{
  "num_hidden_layers": 16,
  "num_attention_heads": 8,
  "rope_fraction": 0.25,
  "qk_norm": true,
  "bias": "qkv",
  "beta1": 0.93,
  "lr_head": 0.00609,
  "schedule": "wsd",
  "final_lr_fraction": 0.0
}
MLP neurons of a small language model. Each row is named by its layer, matrix (gate and up: input weights) and neuron, and shows model dimensions 128-255. Each number is 128 + 24 x the weight over its row's rms, rounded and kept within 0 to 255. Numbers have three digits each. A neuron's up and down rows have the sign that makes its largest values positive.
A block is one neuron, or neurons of one layer that tend to fire together. After each block is what it responds to, as a language model described it from the Wikipedia text at the highest values.

L6.gate445:113136094117106153102122161082143109119120127128113122116154130144114087122145157157112123099145156108162062088130129170127151130131085161170175112138106126119133087120125143095118143115135156144125163081147102142176164141130116161139127117119151143135177142092142116085101140175130123106120150148089143171156153126130120102117133115110177122131139128113115144128196134153105082173113
L6.up445:136137112114099146085117130125126103108147116132122086141104105096160162161112169169127113122140099130131184140131126149132132100086077077118124142141116116121112143170169119126086113127143167091112128120166106136124174119148053155107154147140125134122126131133119136158146129113141166124119168140091068117125138136131120126141134139111126130160143104117152121131100152120094103135088
L6.gate528:085180150120101134121102103131157124121110165151147096107120177128169044095144188129130133139127116126121119146094095136120124099109137134090170110150112079112088104152119067098113136116152125118152116136140091127123197098145160171110154083140150114127155159109137134118173125120127115105161115147075128115130134135134142143141128091170128125169132113128105130165151120131115129167125
L6.up528:084120135103135083163104133153093133108124128119138105107146134110146078131124144142136086125165134090131127112153088176107127165148129115139121140141134159132103157105143101136121082176135151155133090085103095116125158113130113113101145098169129104127143139075127157123071100125142163095086115141116151130162118099159134146139128133094143124149146116121114128113118144125136150113107
L6.gate578:147175147118087101127119134119085127124091111126091093124140103138118104160106139130132108149119165109106120132137154146136108147120140102147185142127128178109127134109113148124102178161140147138126108109140160127113088124121175093127138194119105132142120150126101151115155125102075122132102107151155119150180105101115157104145117140148128138118123112116129109135156148104094157131162
L6.up578:141138146130095122131162101106150092111118126158105140098107120141150136105106126135087135114116117109147121120118095153115120122116111125124092156201120165180088092142160172073159134105084110109106086110148093140107125137127064118097168116120184134113104127116150148126159101171109145132108120172133132162132137101156152140141124137130095153157148098125156138165157126135144151163134
L6.gate650:094144092130133125096119069155112115133088160179102108165106165130170085123117146132153174124147121101133117115112144146136116092124131102134152154110133158127089130138143175102156113146090143161185126076106115110146127128159129151092132100101143142121130143168122190124153150150141107124110136151131106169158126084150143102112138137111124170122098061100151140151123166168160139160126
L6.up650:133101117120118132151093143168130099118118142132128152117105121145106121125152177127147095161161129144150101157137126129150091142136113143093145108099169068194063146138135085139131135105106166126132079109118158126102136126112135125082126095139109091133123141134151087138097122156178151138114148122117080155127092129096134155159152106091137157096161162132140137123142143119113120136120
Description: Subject pronouns. Third-person subject pronouns starting a clause, mostly he/she after a comma or period in biographies (she worked, he developed); also he/she/them letter strings inside words.

L2.gate46:171116169076125083176119111143121116176131139132130117149097114122076129131121149170094120107110110102149157128107124092081144120184151130148125121120133130141128148106124127124130117116151075130123165122101091089115173157156146069132112172128144070139126120144118120114134105084154127113147165158128131121067112155117102101121111125124121127110109142163132167147149134163116158082133
L2.up46:172121121131127140143128177131137136113086098130132092130145121151099116165147141117158124153160155124123157142190082106107138135157133141135123160160091155126139109113133137141170097158121104145130155145101114145105120118118129112158100120101134142117053115131079153093156135167155152149144144132130149144110117120111154135194081134151134137154165137163161136138126136138152135138195
L2.gate133:116118109148112123139152130120092106144138139133090130129146105131138137125169136147136175151184128065083136194110158141124133189158154145129122150134157134158118076152120096130144094148128128114132142141132113113103172114088131111098163114116094154134130114162141160100101150155132099124093144126131114122129140102115117132133146122088180130121167095118162086126103145133142125152093
L2.up133:126152125146099114124133141057109098124131168119157111123116114098099110145144110160137153102069123098137137134149103163156106168126159140115087156193122119099106087110157120173136107144154104124150166113156114139122077152143128103158125141120093130145105145062106113108128142075155128173098175146125139112191107127108159122113166117132122107111098151150142137172104099152140105141119
L2.gate145:118133140092122118154146106143134095107134115158133113157145147129107109099137100133152135122130143123147114136086121124171115142066122124131129149132092084114132097108089119088112104139160133143149153134109104079139159087154148142121154117094151165139118128148100106122121166070132186094120093147153137119098066114149112082127139124119136155115153109154112163117125089125115127169140
L2.up145:127076119125137131122148117132130128146117129143120120139058105116121141168095093113113075097151113166109102132158146131094111121123122151141113135154148104122134120113138055125069138089130107097117134123124125145182152097118102114141150166092123115110125124093117117118113104113097142103113082167165184122104129145113115160146084121121116089111104112120160125161144138152121100151082
L2.gate186:121090128048157124098103096152120113132150152093137117134122146160147129111147144147152141137139136120102167146109157115113116151142123124136126112093137165072092118105083101106130150119162144123129107139103140159164131179175127109132144147143122156131109177132091138103164100116100125114129138119120162125136137083132123092106129111103134133188129102118155145117160143148143083161111
L2.up186:135098152161118114120150146089152092122122144123169108144101105179106126051053125088127112149155144146133095114139108067118096114106138139157165118148120091143150139129099146103162114090147085155112119110147120143114126141143156137134150123126160072137148113122113118132166125114125121130147124088165110106137133115147143089123104125126172130101124079150147150133123121143125107143148
L2.gate187:114149159123102144141098114116144145150134106119113118126138129112151120131160107151100149130126137130146111131136118091149155147154089097135156145127123085110108117142148144089112104146122132147111167130116161164128108121091084153111090128088145158161120132149147127095162153129129108165092188099155124108152125111156154095123156138143102107108137154111116109137122119127105123123112
L2.up187:104139122163138140127133138114130156112121097151127128112124155108114122137159142110157099099122160090090146144102085151133128118112144087099086182121107143126148151111125146114141155092081147100120106146103139078141111130182139114119049086125146158119141153196123126129145125144110146149113151123124136166125136117132147105151129143092167169097134130132160100128121115154100167095116
L2.gate194:077146091120115130114089099124190127108108132120157138139191112128112112132141111147120116156086183127145137144139125119105148102123150128088137103109127107149092151176142166138110175081145126095145078143154157108167137064112171156105164128125141100149143154106163101135147082141165143105156112094167103134174201154150099153133113126161108129123097162128107182130152150108125094137132
L2.up194:112084109152082127109134117143121177151096110111137119143147136132093123141101141151131122124142141117118132119112112121157112097112106114087145119107146148106107133161136116164177079142138077134079160128096140144154106119105159154181118107135127155106179115119145132144088109164112113133164117149140140101114181158115090162106180138132169118122135116104100116149151155114125137171146
L2.gate199:139104115159153146127124176130189138125122116129093131142124123110152111116128126168128145093131120140121163124123150182133138152131113127101118112117083167110104120135125113120112128128128160150174109153140143088097151114138154186102136131148149134110128173128106139129133190099152131121087115119157120096102184128124131115153146128140139098126167099117102144180153121106124128102111
L2.up199:137129098141156100137130166109135122186152108123117112152145145153108144121106105149185130136106134198123144090111116112153108047118156155148095093148119130148121159162111110092070140144160149124116095141132106132158165121111100118146146104163135150116081097089141110142162170107154116159104103140132107135086150137094118124119128125154122124122133107137161104092132108174151114143116
L2.gate224:121151091080148138126151165151156119099154179084090119164113111127110104133140124126133174130154138145091115109175101125170156061080076120159108147124133147078121117150115119139104132106079115147147153147098137163148142128148113113131161145135099178114125129120143111173117151159137128127092129142129148126132133135167130130140139102127126109094098116139111134146134099161133124149143
L2.up224:147115127126143148113093122104129131142141134106156135148187121118167103181134145164109096091134111128136151141169090132174184100104087123133155106142155141129185140076127142124112139138134109124088101118155119136189172095137080131120142121142114156166077091083154111132096128096135122103123110115119111151161164088150131131133120121127119131116138140150146133118165146132147141117123
L2.gate319:109093142114122120156157135087129134150125101160130107161142072156124150159090151134166204111092167107157147136127140128113153125132125116133145188116105125114115164110133113124110167117109159093172128143102127125157151121126068144139133092133136134135115126103127131114138122138122123092131155125134149134129183147162146115108155067099123191165160121169146171141142147119137161086050
L2.up319:132148138155149113146180149114180121144157138113150196138124100135136147087178072162101119116089155104125167101125100136099144067130107128108163137184115095107109137115165100149127114096149152107132111119117126096146133101162154113057177146156108148121133114150116090138127109107139122115128138154163163136124108123144114068135121159126139124130139108156134124147102136105139123127130
L2.gate395:099171158124102129086136092163158100136132141120115162137121102128122185140140139126132151146127116153089138136124126117143115147145113120143159140124098092103155114141104153149148129089124132161100112120120137115125112155148116154139109165095133112081130142119142131142113100116143092137093103098132105131160159169140098120140134103144115121133107130169104154099113122131073105092112
L2.up395:098111152113120132094157124151110122124137147131127095096090115100165102122112134115130116095155119119151125155171129133155136104128133123156137100122065129147101116111145117141147110141183145122079103162131175139104111127112136169122117162121084121078110135088146142157098168133125163121117085125157145127144142188098128134076140095146109106112097162125153151119174126147155129090149
L2.gate496:151112171110129115144091127129114114078149132076144153147083151132145132176126121114125131142124138129132098095058149111128115110146167115114135129142128112092147134104158128146144097130111110144115086157148139134107125133148125143139116147148120113141121089104109167142120138089127141111092141137118146146148139135157141118174115185126100128136166123146103108099137138128157127110120
L2.up496:097106113138144133104069086130105139098153115147132119133119085145160138142132169204089144120122102145086108143136138168097115133113137101116117102132172114127135138065154158164096105131099150164147141126103130124119135152125157105153128123115110114152123114130120146107095168126160157122138158123106155116128120134136173165138137088072097121133157135076148119109098143158109114088148
L2.gate508:160119173132087149141140100097154152133128131132134135136110154132199089118119081149117135098121125153148109107121124146131129129134088100149127096156119114106142078116133107173146133120126122202138133128094108135098118137166161096115136118102121105106128102119115099134107116119104144168154123124103110139145114118169152087125127156103118080105116141118116163189130133138150106103106
L2.up508:132122133103153130164115161097085116117156117132129095094162140137114165110113096116111104123115138091084106138141117140077174136119139155148141114135101120103131148130074107123100118147122106118122119145117116140144154121188113142140108151126133107125155162120092139133116130067122075122164157112114161138083129122163137129151108144084118122126156110148139120123133164125089086152173
L2.gate551:133127098145120088134122125124129132144137140131075109128104140151131159144127151095131176135103159160093148137156139132094122170108136120127129163088105164089141152103129140120084076124163066165117146124129104100122126153147139096134138075114125141143126122136120109118114157129103128140121121177124116114130127164148133128124126135150133134124094140112141168120109128136122099140136
L2.up551:139159114154126150123125126100090102122142142131120145097115139116133147164110120138155135152157087134073132131111098074107134142150116144136141152169103080107102088073122136117124157109099152133113115160115087079172160102140078105127171118120137100144092110108128124145124105110113113137093138083125145092106106104105136165115161116150076135156134116133163173130110120127131147123139
L2.gate554:108124170149130089143151092116087148117045132153108114096124092129134055120144153152156097122142095110113141115150157124126144083128134138108126146120085077170127126144146123108118121128099106160095118073155115155124157186140083138138110147074147125118146135122149141109110129113135111126167165134105113127111120135113130133120151097079108155158185118146095136102140139117150126125130
L2.up554:105144098133131179139099130138187137139134090150115111097124182135119149125158130093105114145137118150186166109144131167125122132111173134115055143126092132121159128098074124129115112143143105119129120118133073141191141158134108103143158138118109150103142145086109121149146129091122134106126131114130167109081129096142145136147079114141083122091098167102127123084131116132109126102130
L2.gate635:160129133096154159135103139137100184086141150107148118108150138127094148121112127125146184154144102112142140153123163118133123133134110109160117111144160130111096102147141116128137098119146123150121138143065099151088090117143134153139095122120171131093114143105110175158103163133071166137100168118149178144135121129135135135152151165118095120130135128161129123108099129148130131133090
L2.up635:127144070132149188094100124112122106122130100101162131148114131156114118080120111126150157168129111121142143153101107167134148118151146136115108128155137126142102141141081121113081125129105138142134125123074129163146140102126141149153148141085073145107113126108168132123088098126138131114133170134132109114168107107131135154174157170103120141121133131161116131116159124130135120156113
L2.gate645:130114116094094094129151125108135121160135102143103098121146145166104125169114138114077106109111156110120155097093146130123163106132154168113123136105198121110125099157123126164105141127143141114139116138148110153146120185133108100128117155076116177132099130116098111150142128098127164146101129111120165127113103145176108142134158137155144089137094141139117167080114127143137112157172
L2.up645:151094133102115112139151110119088112117180091153117140163135113137117092102139121135149094138107141097168118132185123103115148143149134110087100123148198139137125107160103128138122127139141149179122138150123117103110120113113109159146135111067114148172107137176138155148070102104119141160128136109170110104121148084122139117099131145103138147160150129131110104127131142123132078126147
Description: Word-final subword completions. Short final word pieces that finish a word split across tokens, mostly "ch", also "ry" and "ated", as in lun-ch, Chur-ch, count-ry, gradu-ated.

L6.gate59:141174164145167107128134135093140092136140097153110118136138110178139095132134121064109148100149141116104105168071127138120161165120109159133127144154068155107141133153145157125114095143145125148114119146124079147085136120133111067102106142110153154152137141122139105161116135083100110142156135128107122163122107106140134129101147143083134174123145118131153147158133160169079153139162
L6.up59:151084152099101119138102123126160134135117132116132105120103136120122097118148094097106191128145113169089168110110156163139104133138136117135173131144132116125128150111129096114162145076134145136146144116113158147152116109133132111141127132121129109134155122116121135133155144096060173142123137155112136165149148115117144144171133153163123101082155061133173106126168116130106133132113
L6.gate397:139122162124084144172117123103164143116086139150093105102133093139133110123121166080125121129128149142133116139104137103140088157110110073113168107099087135122146118140087137112135106131137167117145131127129133162151136148146136151130140123142140118100100157159155165103150108118111181147137134131120164139125143079109133119098118132135125154117171125099156088108157107143078167121090
L6.up397:118135131124106116106127135132128142147143160125124149106120130135148100143135132099145133094124086130122118125127133103095120152123124139134103101116145099106141130158141132140115108131148160127128133157146160170116143121119119113133128115160092118128127172089146142127160120148126106093175129109103149133140087114116124114122101127107112093083076157134120189080130104114127141159176
L6.gate412:109113134106096082143118161147135127110156146134147112170133181126095095123150107138081145114133086140163082116146121146114120108126111134105122139122112131103113093134148101132170121124150080127140133131105141128115136129088126104155113135134140154172176116114138119090137145129115159171144106109086125089066067092095085188125116158149112119108130123148144140149121158116107130127111
L6.up412:144106109146143146196081130134094161163163088129128136122114099179105130097159118113117131135105148146122151097125110135138114130126133156141117156145152172091107143106129117166145125127158108114123146122122111106148127130151123117104100118128099095141138111160105123124096150119137118081164143152078074153082155129125150165178128122107137108177148131154164123166144119182110173115174
L6.gate670:079124140102153099118112151115153172145179134127122106137145150112139134131124108127094117125090115119108119082056130158146121172114113126106115119131147107183154116108153104100153117097162135121110094103106162108143101108126138126104098125168156142131141159158077126137136133107135115147100110107147131140148130098127160111118139127121106097096158125120127158126147163133119131093097
L6.up670:111163171154103121119095150144144121141116142125113144089089094106102146115118139122173120157123064156138152150151152138110167115160122118147140109151102156121101112159100156075111112129084134159125140144134118109089125117131154121145119142139113141109196125111117089154114137144104162143116137139122142114095063087084118097152133136128141121152140125146130134095132126129125135159107
Description: Mid-word fragment tokens. Middle pieces of words split into odd fragments, strongest on "ri" and "ry" in count-ri-es and count-ry, plus pieces like ten-ant-s and c-ann-onball.

L7.gate523:157090182107124178088126130128143097128113145114172147142150127134102122127109109109144111129144140126104167087094138095119118165141136137186161116155096136146179131088143092113162190178163086150108118143136104115126117157123115135138149128148129143155147136149136132176135164148138154123137147131128116123105139145109167154164145108094149108140097166130104161134124124132137151146106
L7.up523:123087133139123102162115161155146151115086113125095128097154140123129132154155136131073126134149098098162103156149120120131113115191118090116148154111141102126102138127164112113130149123135145140124103075093130157105146120143132121129134088120176158156134142136163126170126131154091166136140098153143136109157167099158121101121099077120118125111125154105144114134125154098129168155123
Description: Word-piece fragments, mixed. Mostly the at piece after m (match, mathematics, matte), plus he/He after a comma, capital O tokens (SO, On), and ear in research.

L7.gate402:098100102168141125128100139090127107121149166141104140121110142070146144119107143088131132069149110101097124140090144139136146137126120127147168149106134181157165103103066082096105146141144130141122137083125140133118139134149084133114120123088130145140134151118108157151144214130111140106121105130106155104114146143124145145153093109109159150133115121144123164128144136097142093142143
L7.up402:114140132092102141103141164160158140119130114144145123152115118136142121148129106160150119140140112105139166093133140126161129154111101106120168144148128154162129100153145104170087116143142124082133148151119079150130058097165138154131149164146127116127153100129120101109106149148114103174146117156164113113133124119123119154140120122195115127170097114152110115133168132101164147125112
Description: Heading closers and "ch" starts. Fires on two groups: closing == or === of Wikipedia section headings (Early life, Death, Bibliography), and word-initial "Ch"/"ch" pieces (Championships, challenges, children).